{
  "vocab_size": 8192,
  "norm_place": "pre",
  "norm_eps": 1e-06,
  "qk_norm": false,
  "bias": "all",
  "lr": 0.00847,
  "lr_head": 0.00404,
  "grad_clip": 1.0,
  "warmup_steps": 200,
  "decay_shape": "sqrt",
  "final_lr_fraction": 0.1
}
MLP neurons of a small language model. Each row is named by its layer, matrix (up: input weights; down: output weights) and neuron, and shows model dimensions 272-367. Each number is 128 + 24 x the weight over its row's rms, rounded and kept within 0 to 255.
Before each neuron's rows, "fires before" lists the tokens most often just after its 100 highest values on Wikipedia text that the model never trained on; "fires after" lists the tokens most often just before its 100 highest values on Wikipedia text that the model never trained on.

fires before: "4", "5", "3", "7", "6", "2"
fires after: "–", " |", "0", "-", "9", "D"
L9.up740 [147 107  97 112 117 148  95 103 138 135 124  79 104 100  83 116 121 114 145 121 125 108 105  95 132 126 107 110 143 116 144 138 158 154 120 150 128 179 107  76 121 112  93 125 141  87 151 175 112 130  85 138 145 153 163 131 115  91 122 134 122  83 153 113 121 100 121 123 113  79 121 164 115 164 108 120 131 153 138 116 166 108 153 114 145 104 114 113 170 121  77 125 167 124 113 135]
L9.down740 [ 62 143 108  91 131 141 179 116 101 146 115 123 111 166 116 137 140 145 130 132 150 142 171 148 142 123 149 128 100 149 118 126 105 163 133 129 166  92  97 116 127 126 134 124 124 135 112 102 112 183 115 148 126 111 110 112 106 150  81 140  98 145 147 157 111 159 122 112 164 131 101 114 108 129 119 114 120 128 140 146 143 155 173 160 167 153  88  98 144 134 135 131 124 139 104 149]

fires before: " "
fires after: " ", " votes", " of"
L5.up53 [169 142 132 122  99 112 111 153 114 127 134 125 135 150 142  90  92 145 170 158 104 113 166 112 123 107 154 151 137  93 156 119 137 140 124 140 108 157 153 130 146 179 155 133 122 162  98 139 140 144 106 109 103 138 115 128 146 124 112 143 105 116 104 177 156 144 103 123 132 109  92 145 115 157 149 128 145 103 150 106 149 162 134 128 152  99 114 132 136 141 108 119 126 141 150  77]
L5.down53 [138 168 151 124 103 122  72 170 147 121 100 122 147  75 106 118 156 135 132 125 183  94 141 145 146 120 110 142 104  89 125 149 129 160 136 168 109 151 125 129  93 113 117 155 158 107 123 145 184 134 145 160 107 140 156 128 149 152 148 127  88 173 145 188 134 116 137  96 190  96 150 138 127 114 102 140 133 120 153 126 136 104 119 117 170 122 143 125 131 129 141 124 111 182 104 135]

fires before: "8", "2", "4", "9", "3", "0"
fires after: "9", "8", "7"
L5.up1095 [ 98 142 159 137 169 144  94 145 135 135 147 136  93 116  77 148 109 114 125 124  99 124 154 101 108 103 142  77 126 119 141 101 158 133 132 146 130 128 115 134 103 119 112 130 165 129 122 141 129 105 125 142 156 140 166 135 145 155 101  89 157 142 103 152 186 152 135 159 134 133 117 146 136 104 150 110 113 117 117 115 116  99 144 151 123 114 162 113 141  94  79  98 175 142 142 102]
L5.down1095 [ 69 155 125 123 158 169 122 105 138 134 104  96 127 196 143 186 132 182 148 120 149 140 155 126 140 122 179 126 156 137 147  99  86 121 148 153 120 131 165 102 111 115 130 149 158 161 138 146 115 135 126 150 137 164 128 155 116 110  82 172 155 163 107 110 141 110 141  59 109 148 122 126 106 122  95 139 134 115  96 129 140 137 113 170 131 145 120 120 106  95 143 131 115 111 128 103]

fires before: "0", "8", "2", "5", "4", "9"
fires after: "0", " ", "2", "3", "8", "9"
L10.up218 [ 95 107 117 151 155 101 127  92 149 123 103  93 147 107 119 175 101 151  97 108  99 134  64 134 106 121  97 133 122  81 118 115 114 137 132 129 146 102 109 110 154 130 133 150  89 117 135 205 142 153 163 148 161 115 146 128 136 110 127 143 137 120 136  84 121 137 101 141 123 127 179 158  99 135 148 137 111 140 151 110 156 117 130 107  95  90 142 165 157  68 117 121 130 140 121 139]
L10.down218 [191  84 151 101 126 128 148 107 150 112 120 147 134 164 112 132 153 133 125 153 133 151 129 161 107 157 118 129 163 136 151 185 127 138 138 140 104 143 122 178 123 107 132 120 179 104  99 141  99 138 127 114 120 117 112 124 174 167 136 111  74  92 137 151 144 154 137 135 102  67 157 124 139 125  87 124 130 108 146 131 114 120 104 129  97 142 121 100 128 126 164 129 142 114 139 136]

fires before: "0", "ets"
fires after: " ", " (", "–", "\n", " \"", " as"
L10.up247 [135  90  92 120 168 124 183 133 147 124 144 122 166 150 114 123 109 123 118 102 119 115 211 156 116  89 107 142 136 112  89 148  84 103 157  85 124 130 117 153 127 142 135 123 145 153 115 133 125 133 139 133 117 134 116 122 137 139 128 147 183 100 122 129 158  75 142  90 126 121 113 180 104 123 113  99 148 139  99 156 130 157 123 141 117 126 134 130 118 108 133 128 135 150 101 106]
L10.down247 [133 128  93 147 117  83 150 125 104 110 193 136 118 126 138 132 123  82 135  95 129 136 146 124 134 130 108 150 105 132 145  72  90 121 127 111 161 161 130 113 131 156 107 147 113 117 127 111  99 132 134  81 145 119  93 118 128 115 152 132 150 128 156 133  97 116 169 143 121  91 118 149  96 150 159 133 167 135 108 153 189 129  81  95 151 104 139 132 150 117 119 145 150 135 114 150]

fires before: "0", "6", "4", "9", "8", "1"
fires after: ",", ":", "6", "4", "7", "2"
L9.up387 [109 139 118 163 132 163 126 124 122 148 126 130 139 137 137 124 180 161 130 128 142  99 119 105 136  96 104 144 139 102 128 114 105 152 129  99 104 147 113  71 124 148 124  91 130 152 133 138 151 113 121 117 143 166  92 124 122 128  97 122 142 119 173 157  95 125 125 138 136 104 132 151 136 131 132 169 137 124 144  90 169 126 129 144 138 125 206 111 140  99 167 129 147 144 114 128]
L9.down387 [131 141 119 135 109 121 161 132 115 126 141 100 147 129 121 168 142 147 103 173 145 121 103  96 141  97 128 128 155 143 143 103 111 145 135 105 201 138  86  90 102 126 122 100 115 115 134 172 117 117  95 126 118 128 123 106 173  94 126 137 141  84 168 111 110 153  68 121 123 130 125 140 149  99 123  95 134 141 125 140 163 152 137 132 165 108 188 103 114 167 124  98 139 164  92  75]

fires before: "1", "0", "2", "er"
fires after: "2", " ", " |"
L10.up862 [121  99  93 109 101 132 121 164 163  80 109 135 133 143 126 139 112 117  85 114 160 113 177 143 154 133 135 154 133  98 120 132 158 168 149 152  98 145 124 137 150 123 111 139 145 109 147 111 131 107  96 126 170 147 113 101 135  77 135 133 156 103 133 132 137 116 149 120 149  78 213 158  51  76 143 125 104 135 144 133 121 124 140 105 136 137 126 116 162 109 118 120 103 154 132 169]
L10.down862 [133  90 132 110 157  89 105 136  92 134 170 136 139 120 147  96  94 113 110 123 137 100 126 141 101  96 149 132 132  86 123 132 138 122 124 104 136 137 141 126 130 116  73 119 125  68 143 133 130 126 160  91 116 131 120  93 106 122 153  94 156 153 159 150 113 107 154 178  90 146 135 136 147 115 168 127 138 165 139 146 131 160 145 135 122 132 125 142 145 127 135 163 144  96 107 164]

fires before: "2", "1", "0"
fires after: "2", "3", "7", "1", "\n"
L10.up950 [164  74 117  81 149 145 129 112 131 162  89 125 123 177 120 143 126 139  98 121 122 124 126 118 107 100 141  98 131 126 138 157 140 131 124 136 104 130  99 159 109 145  99 140 128  94 109 135 108 102 137 173 141  97 122 129 118 161 143 125 121 104 121 107 169 107 147 133 134 110 168 141 138  78 127 184 154 134 115 135 125 113 103  90 142 140 145 141 117 108 108 145 147 137 176  99]
L10.down950 [108 110 123 132 117 165 118 154 105 147 136 106 103 157 106 109  74 107 123  93 119 135 151 115 107 138 143 138  85 103 125 142 128 120 161 106 137  94 141 153 179 146 111 126 143 117 139 149 105 160 119 103 137 140 135 116 166 147 192 129 172 133 148 136 115 127 120 142 117 109 107 108 137 147 139 167 154 125  73 126 154 135 153 144 154 127 126 169 165 121 133 156 133  79 120 135]

fires before: "9", "7", "8", "6"
fires after: "–", "0", "9", "8"
L5.up983 [ 93 142 166  54 127 174 111  93 156 132  94 127 148 146  91  68 141 123 134 109 120 113 154 118 117 138 141  86 136 131 139 118 159 108 122 146 146 142 118 102 141  88 111 154 116 130  96 134 145  82 151 139 127 123 121  91 127 107 129 105 110 144 138 149 144 112 135 143 114 152 147 158 113  77 140 132  90 132 161 154  98 114 105 156  96 120  94 117 129 133  95 137 158 116 169 121]
L5.down983 [ 54 137 119 121 141 146 113 106 146  73 115 153 163 162 135  98 101 114 159 137 130 120 107 117 124 119 125 151 149  93 113 134 159 144 154  90 186 102 153 107 117 125 106  93 113 101  94 118 123 110 181  98 121 137 149 114  86  99 148  90 119 153 122 126 151 141 162 157 116 135 127 142 109 130  81  96 128 146 167 142 120 134 133 112 118 134 140 145 108 142 155 123 124  99 143 109]

fires before: ",", "7"
fires after: " ", "1", "2", "0", "8"
L10.up1077 [104  92 158 109 168 169 158 167 123 147 151 133 161 143 156 116 165 111 135 156 144 105 173 160  74 233  98 173 126 159 121 123 122 149 149 148 103  96 133 134 138  97 106 103 116 129 113 109 123 142 151 137 158 143  73 115  95 173 146 162 100 113 155 129 142 117 151 116 111 125  92 125 110 109  84 135 127 134 143  81 138  88 128 132 154 123 128 125 195 119 170 142 144 115 105 122]
L10.down1077 [153 108 145 121 112 120 126  89 123 134 142 150 104 157  87 126 158  99 112 149 123 125 131 101 110 162 141 152 147 113 111 169 129 146 170 138 140 129 155 128 108  91 152 142 116 130 106 124 150 106 133  81 119 144  84 130 124 170 115 154  66 149 104  80 130 109 158  97 168 145 136 135 129 131 168 124 103 152 108 121 112 103 147 133 144 128 124 114 157 139 129 115 135 109 138 126]

fires before: "0", "5", "4", "7", "2", "1"
fires after: "0", "9"
L5.up1539 [143 164 120 126 132  44 113  99 146 124 147 143 128  52 154 113 109 193 129 120  86 155 132  94 152 113 130 147 140 139 112 108 100 164 109 131 110 109 177 105 130 196 137  92 156 149 118 150 114 122 117 116 109 168 109 141 134 137 137 132 126 161 155 117 150 107  95 161 140 161 118 145 107 125 143 134 133 118 115 136 110  97  81 158 109 158 133 159 152  97 163 177 172 124  91 125]
L5.down1539 [154 118 118 161 114 140 129 105 121  94 137 118 180  71  62  90  87 128 136 161 166 128 144 151 112  85 107 160  91 142 109 136  97 138 127 153 115 132 115 173 141 138  76  99  92 122  89 164 104 137 108 113 110 119 123 167 125 139 150  84 122 154 158 122 101 118  86 179 143 149 115 151  97 170 145 123 125 118 124 128 120  92 148 138 143  88 132 120  85  85 153 145 110 141 146 115]

fires before: "0", "2", "9", "8", "==="
fires after: "0", "9", "–", "2", "1"
L9.up1235 [138 140 129 145 135 119 118 146 157 105 152 140 105 182 155 132 152  90 142 145 145 109 133 157 181 112 140 160 131 168 161 156 127 128 128  80 128 125 104 138 146 103 122 155 132 117 130 124 162  86 129 105 132 107  93  94 122 115 139  95 137 114 170 139 139 137 123 127 102 108 140 136 104 100  82 168  97 157 114 124  93 147 146 101 118  78 126 147 105 141 112 174 190 129 129  88]
L9.down1235 [159 168 160 139  87 127 134 153 140 128  87 143 117  82 107 175 124 167  86 127 132  97 127  97 105 133 129 119 130 156 120 115 138  98 162 129 104 107 122 150 161 100 118 145 133 142 113 117 131 126 106  79 120 144 122  93 113 158 135  72 146  85 155 146 152  96 124 141  93 110 105 127 123 118  96 166 121 142  72 107 103 121  93 116 145 151 133 112  74 114 128  80 127 134 133 140]

fires before: "0"
fires after: " ", " ("
L9.up1691 [158 125 114 175 151 150 159 129 157 171 110 151 141 123 155 117 153 121 130 141  88 162 163 110 121 108 129  82 118 108 138 119 100 113 157  65 108 132 139 133 112 127 130  73 142 109 130 129 139 126 131 109 151 160 136 125 110 130 173 103 144 143  94 142 122 126 152 121 100 127 137 143 101 139 112 130 145 165 124 142 151 124 141 121  84 131 138 151 120  95 159 141 118 142 149 106]
L9.down1691 [135  93  89 149 116 129 125 104 124 133 127 117 143 113 129 169 158  96 175 116 115 127 132  88  98 135 135 126 143 153 121 114  87 104 139 128 155 144 137 121 106 120 129 153 118  98  94 206  92 166 108 135 135 132 146  49 130 129 139 112 134 168  74 105 162  96  87 123 169 131 133 133  78 149 120 119 161 162  98 167 124 134  84 137 191 123  89 113 137 111 147 148 124  87 124  93]

fires before: "0", "2", " ", "1"
fires after: " ", "2", "1", ".", "\n", " ("
L9.up1510 [143 135 129 138 142 189 100 122 112 119 144 116  79 149 116 131  97 128 113 104  95 153 151 110 125 136 159 136 124 106 114 189 164 102 136 164 129 154 123 104 124  82 137  92 123  98 145 138 129  94 108 131 163 115 116 127 131 131 168 167  97 111 162 113 142  90 123  74 118 136 157 171  58 126 138  85 118 115 122 156  61 123 167 129 166 135 155 161 125 127 118  83 107 160 155 152]
L9.down1510 [154 103 151  93 137 130 108  98 174 168 144 116  92 114 129 149 103 127 151 114 152 111 119 107 136 161  88 111 112 179 117 141 140 130 116 133  90 149 132 154 144 177 114 117 135 131 106 143 126 114 154 155 111 124 130 129 141 106 109 160 127 162 142 152 165 136  98 116 158 106 150 151 111 102 140 170  98 118 111 100 150 142 150 114 145 117 103 151 132 124 150 201 166 103 134 123]

fires before: "0", ","
fires after: "0", ",", " ", "5"
L10.up1133 [114 120 131 143 152 108 160 105 122 106 129 122 135 152 141 150 126 144  97 109 141 117 151 128  89 119 144 138 172 134 113  99 139 118 140 153 144 125 101 126 148 151 124 120 130 115 127 102  93 121 108  98 104 124 103 125 107 165 139 126 160 106 152 118 117 166 121  91  94 146 107 170 152  79 123  92 115  96 142 111 180 110 134 132 148 107 137 108  92 100 175 144 166 121 135 110]
L10.down1133 [161 123 162 189 113 123 134 140 158 113 127 126 124 153 150 113 124 113 138 111  98  92 158 127 114 147 160 101 157 127  85  71 114 103 128 119 146 170 142 104 180 135 142 163 155 148 120  95 102  97 136 159 125 115 124  89 126 155 130 152 123 124 143 139 123  90 127 177 149 136 117 164 125  85 155 123 120 136 113 111 190 100 136 141 130 123 127 126 111 107 111 114 147 112  84 117]

fires before: "0", ",", " million"
fires after: "0", ",", "1", "5", ".", " "
L9.up372 [124 174 118  90 134 162 132 144 120 141 135 171  89 136 167 132  81 126  80 162 134 146 141  87 117 109 102 124 140 150 123 123 133 126 112 155 102 141 122 114 122 139 108 143  99  99  81 122  97 121 101 129 130 115 103 121 125 197 179 127 114 116 137 113  83 137 111 122 134 149 147 115  85 128 125 103 124 126 119 118 148 112 107 171 134  86 141 142 127 127 142 119 158 129 146 105]
L9.down372 [119 152 133 113 162  93 146 124 126 135 149 142 129 147 120 113  93 138 101 123 132 104 101 142 149 168 162 134 142 164 134  97 121 106  87 141 185 168 104 136 153 163 125 124 131 158 125 126 115 105 111 130 115 153  94 101 164 174 165 160 127 131 121 143 144  80 140 140 139 138 122 122 123 100 162 167 105 127 114 127 129 149 141 120 127  93  91 136 154 131 128 131 149 131 126 115]

fires before: "6", "0", "7", "1", "8"
fires after: ",", "6", "0", "9", "8"
L10.up1058 [130 134 108 139 131 126 110 105 126 107 142 128 147 117 198  84 150 158 138 123 154 103 141 130 154 103  84 125 134 144 119 131 134 108 145 113 133 147 144  92 110 153 131 116 118 148 126 149 140 105 112 162 116 157 152 167 147 108 157 142 145 118 125 128 123 146 123 173 153 219 116 128 110 133  82 153 105 132 129 118 145  87 181 140 119 156 138 125 137 113 173 159 130 120 115 163]
L10.down1058 [124  83 129 165 139 153  99 124 140 121 144 173 136 133 148 135 147 165  94 155 141 120 138  93 114 158 119 116 144  52 130 102  86 127 156 163 117 129 103 114  96 101 154 133 155 145 116 129 118  85 139 142 153 137  99 167 152 141 132 132 117 140 118  80 164 130 118 117  98 131 146 119 118 107 150 122 143 118 100 143 113 126 126 118 121 102 170 137 110 126 105 103 121 108 134 114]

fires before: "0", "5", "1", "2", "7"
fires after: ",", " ", "0", ":", "2"
L10.up68 [122 135 134 153 122 109 143 109 124 144 144  81 125 134 169 117 106 156 116 117 148 103 131  98 124  97 124 140 119 185 127  96 106 132 142 156  76 106 135 116 130 139 119 141 104 138  99  98 111 159 100 152 113 157  97 150 102 169 146 133 133 146 129 131 137 127 106 114 137 152 103 133 148 115 115 151 125  94 116  86 124 138 146 118 157 104 188 135 139  78 150 141 148 126  96 120]
L10.down68 [122 119 151 178 112 122 119 151 125 109 112 110  92 108 119 119  98 138 143 139 152 131 164 107 135  95 135 155 118 159 143  91 127 151 194 116 138  90 158  99  96  92  91 125 116 187 125 109 112  51 130 129 133 112 116  99 127 108 140 128 128 173 127 110 160  96 121 119 128 122 168 112 114 129 141 131 162 142 106 163 103 123 114  99 131 107 127 122 108 102 130 123 140 139 138 133]

fires before: "1", "2", "3", "9", "4"
fires after: " |", " April", " November", " January", " October"
L9.up869 [116 150 183 149 120 163 110 155 141 138 168 120 153 114 107  88 117 109 151  92 111 114 154 181 129 125 118  99 117 118 105 118 129 115 146 100 136 147 148 139 155  80 128 137  98 161 100 106 127 152 102 102  98 129 161 148 157 138 154 154 120 129 117 122 122 159  95 145 154 125 103 118 110 136 141 149  83 157 150 125 110 105 141 103  90  92 172  88 159  89 145 158 108 142 132 134]
L9.down869 [138 135 147 142 172 140 166 134  87 158 127 106 144 122 127 120 131 140 103 170 135 154 130  80 136 150 135 126 148 140 150 171 116 118 116 123 117  86 139 127 125 107 157 195  98 117 177 151 122 160 123  90 126 120 103 179 110 120 166 126 102 111  81 100 155 115 147 140 137 151 103 112 138 121 110 144 143 120 142 147 151 138 137 135 164 128 135 162 132 150 114 153 126  54 158  94]

fires before: "1", "2"
fires after: " November", ",", " December", " September", " May"
L9.up142 [127 129 162 107 135 127 110  95 133 162 117 174  92 154 135 113 124 134  96 102 217 134 147 139 135 132 124  91 121 116 141 113 128 162 165 121 105 127 168 147 116 121  88 140 116 112 115  95 150 152 140  96 126 119 129 106 142 157 157 165  92 131 115 127 112 132 107 173 110 124 144 128 142 143 175 140  94 112 149 103 123 162 172 127 151 149 124 124 128 124 152 167 121 122  72 108]
L9.down142 [ 89 130 137 161 177 142 123 184  94 101 148 126 178  96  69  98 137 139 163 111 121 140 138  93 144 157 126 160 110 100 120 193 124  87 107  98 107 165  81  92 147 167 103 119 141 118 164 120 114 141 128  95 123 118 101 175 131 127 139 117 141 184 120 142 106 106 131 104 115 205 137  98 153 134  84 113 161 154 112 145 181 100 107 103 100 133 121 168 108 135 120 124 163 135 152 106]

fires before: "9", "7", "8", "4", "3", "5"
fires after: "1"
L9.up762 [163 150  63  97 105 107 129 154 136 145 103 154  96 157 179 139 121 127 113 118  84 144 120 140 140 131 154 123 136 152 100 138 154 135 140 144 154 119 138  97 103 117 181 141 110 159 125 124 184  97 116 132 148  83  70 131 164 134  88 113 116 135 102 101 134 149 119 123 117 147 150 144 112  97 115 114 132 141 130 140 153 127  97 169 112 122 132 123 102 116 122 120 198 126 102 133]
L9.down762 [122 118 150 142  99 125  72 156 110 144 133 139 147 155 148 160  84 138 140 145 102 145  80 118 173 155 132 142 131  99 132 171 116 153 153 119 167 115 129 119 107 152 142 100 100 132 108 175 104 132 116 152 177 107 116 125  71 136 157 166 144 142 164 114 135 122 105 134 147 176 137 171 116  90 116  89  96 125  99  69  94 135 153 110 148 139 154 154 103 108 145 102 131 144  88 105]

fires before: "'", ",", "5", "9"
fires after: " ", "1", "3", "5", "4", "8"
L9.up1520 [169 102 158 165 162 131 165 113 124 102 169  98 162 131 169 153 130 105  98  65 121 107 104 142 134 156 132 121 146 156 146 126 141 104 103 113 151 137 144 133 150 104 154 149 108 170 162 115  94 121 109 132  95 151 145 143 135 128 181 180  88 133 138  88 137  96 149 113 144 137 139 131 112  86  96 148 172 148 131 130 101  92 178 118 125 131 188  87 123  86 122 148 144  89 136 143]
L9.down1520 [123 137 168 106 130 151 126 108 160  89 122  94 140 121 101  84 157  93 118 132 154 101 156 139 124 103 107 127 130 114 141 120 120 149 114 186 141 114 138 138 122 128 125 145 133 141 125 114 130 146  92 157  99 166 140  97 191 145 137 155 116 113 113 122 155 134 132  92 134 112 109 133 106 158 123 114 102 120 110 159 150 124 136 123 118 140 167 132 113 108 110 127 173 190  80 122]

fires before: " ", " Candidate", "\n"
fires after: " "
L5.up803 [123 139  91 102 114 140 127 113 155 126 164 167 120 128 128 131 140 136 133 123 153 120  96 148 139  93 157  62 149 128 157 145 143 135 117 105 137 115 176 141 134 153 143  83 144 126 130 122 158 146 117 152 100 120 110 118 124 117 124 150 100 154 107 142 151 131 103 121 165 150 118 120 132 175 147 111 130 103 129 134 114 134  99 126 130 120 113 118 147 140 148 115 142 144 170  89]
L5.down803 [108 132 111 139 138 105 123 133 157 140 130 130 156 135 138 106 125 169 121 135 118 165  99 122 127 166 120 154 144 126 145 135 171 165 122  88 173 110 136 116 153 175 139 126 130 141 143 107 117 126 124 133 113 140 104 151 122 138 117 171  97 156 140 152 173 122 164 160 148 140 143 151 127 162 139 125 175 117 149 121 105 136 133  90 130 105 147 100 102 122 128 129 135 122 118 144]

fires before: "0", "9"
fires after: " ", "–", "s"
L10.up76 [120 105  69  91 167 142 147 127 173 114 159  85 130 101 117 136 130  75  97 161 122 142 135 132 154  91 170 111 150 133 146  94  74 126 147 126 131 116 107 103 115 150 138 142 157 113 131 103  91 120 140 110 122 144 105 117 127 158 165  88 157  97 121 127 138 127 166 143 109 169 158 107 132 128 143 120 118 144 112 135 124 123 115 168 175 103 115  95  95 105 164 112  83 144 143 125]
L10.down76 [ 88 125 104 161 136 112 149 113 137 215 117 119 109 111 142 102 117  99  87 161 126 133 135 126 132  93 162 129 132 113 160 102  96 128 122 156 120 112 142 127 112 115 118 132 136  60 150 112 101 125 127 129 128 132 116 123 122 108 115 127 163 140  97 115 112 150 148 135 121 150 108 136  73 175 115 166 132 121 123 149 122 127  77 172 124 138 124  95 169  94 119 148 130 155 155 108]

fires before: "0", "9", "4", "7", "5", "6"
fires after: ",", "0", "6", "8", "5"
L5.up1066 [138 108  59 152 144 135 147 125 126 120 170 147 113 137 160 126 128 147 142 144 118 143 151 121 150 116 122 120 137 138 139  98 149  95 146  82  69 150 137 130 129 107 103 131 149 127 134  84 147 114 136 150 144 122 112 143 121 151 165 141 123 114  72 127 156  86 111 108 141 158 125 115 130  91 154 138 135 180 162 132 147 105 125 138 131  87 146 139 118  99 173 135 145 145  74 160]
L5.down1066 [144 125 130 164 117 160 137 130  82 142 170 115 180 100 141 148 137 130 120 156 163 159 151  80 116 147 121 172 174 140 109 119 133 141 142 140  83 110 129 143 118 152 107 122  91  95 156  83 164 124 136 141  93 151 139 135 139 109 168 159 141 108 129 122 167 130 108 121 112 142 140  94 140 127 121 119 118 126 129 149 126 153 145 111 160  98 121 120 176 123 143 157 121 115  89  83]

fires before: "'", "8", "2", "5", "4", "1"
fires after: " ", "5", "3", "2"
L9.up358 [111 131 118 183 143 149 159 132 111  95  81 120 141 185 193 131 147 151 100 137 125 109 117 135  94 140 113  98 134 128 143 159 138 111 156 126 144 148 167 123 110 129 153 126 116 168 102 120 150 157 120 126 125 172 146 126 106 144 135 111  87 169 126 113 111 101 124 111 127 117 113 157 133 121 101  90 108 114 115 143 107 103 150 125 116 113 149 107 136 136 143 146 147 171 117 125]
L9.down358 [105 133 153 137 133 143 114 138  74 106 106  83 178 127 111  93 146 150 135 164 110 112 126 181 115 138 111 118 161 128 122 103 145 122 107 141 124 156 175 137 125 109 162 156 154 181 136 132  86 122 143 125 137 158 156 106 184 106 133 150  98  86  62 174 114 129  63 103 106 145 114 121 126 131  86  94 126 131 135 164 108  93 115 107 119 133 166 131 154 142 118 155 142 116 130 166]

fires before: "8", " Go", "'", "9"
fires after: "1", "\n", "9", " ", "5", "3"
L10.up1455 [147 175 171  71 135 140 133 155 134 153 114 110 112 142 190 114 112  92 115 122 104 116 129 164 141 169 129 105 116 165 172 119 130  93 106 133 129  78 158  95 147 173 171 125 101 178 138 123 106 104 143 137 128 155 133 118 150 163 102 147 133 119 104 168  85  88 133 135  90 142 117 126 138 132 128 112 140 105 117 142 116 122 138 154 139 111 125 129 108 102 128 117 146  96 110 122]
L10.down1455 [103 131 107 123 131 139 122 109 166 132 126 150  78 102 153 128 158 145  60 185 116 167 128 175 127  98 170 126 145 112 116 133 103 175 149  97  91  97 138 111 150 145 111 141 114 108 128 149 142 112 101  81 130 168 110 126 122 149 140 101 132 161 100  78 147 132 149 162 123 149 151 126 106 139 129 145 142 104 121 140 146 147 181 148 154 146 149  98 105 151 130 136 123 149 132 127]

fires before: "6", "9", "7", "°", "5", "2"
fires after: "1", "8", "9", "0", "7"
L10.up204 [155 156 130 134 173  88 137 122 142  90 154 118 104 129 124 124 109 151  55 160 129  91 150 132 148 170 121 155 137 182 143 118 135 155 132 124 117 109 143  96 134 122 120 136 104 107  93 133 131 123 142 128 170 144  70  90 118 121 127 110 107 122 128 121 133 115 115 147 131 109 131 151 107 134 118 142 147 115 115 112 145 111  80 155 101  85 123 134  85 169 173 139 158 162 124 132]
L10.down204 [139 165 129 111 141 154 159 144 127 139 110  93 170 132  99 133 139 113 119 141 161 115  83 127 158 162 140 141 115  94 113 112 190 128 102 152 143 121 107  84 108 127 200 193  86  95  66 131 145 112 136 106 147 132 136 126 136 131 115 110 153  93 141 124 122 132 123  95  92 144 122 131 119 146 162 109 111 150  81 120  87  90  98 131 151 119 152 153  92 107 119 149 123 133 102 116]

fires before: "0", "8", "3", "5", "9"
fires after: " ", "1", "2"
L9.up1414 [122 114 145 105 132  96 102 104 126  95 144 112 156 149 116 131 137 159  73 145 140 157 119 133 112 133 131 112 153 128 143 145 146 144 119 156  88 127 153 105 119 139 103 134  89 136  94 126 111 137 123 139 151 121 122  98 130 120 155 118 123 151 119 112 158 144 132 112 168 128 169 142 109  93 142 107 120 114 141 121  93 112 141  96 118 151 181 131 144 102 104 130 119 128 128 126]
L9.down1414 [108 123 148 119 175 119 132 130 105 100 141 141 136 176 170 164 148  92 113 119 146 114 145 138  96 108 109 141 162  64 151 111 145 117 103 131 162 141 113 149 133 125 114 123  64 119 145 145 116 130 137 176 122 116 101 135 149  91 162 167 120  86 108 140  92 151 137 137 136 115 140 148 136 126 136 103 126 130 106 117 115  71 117 179 128 136 125 163  88 127  88 148 118 160 116 123]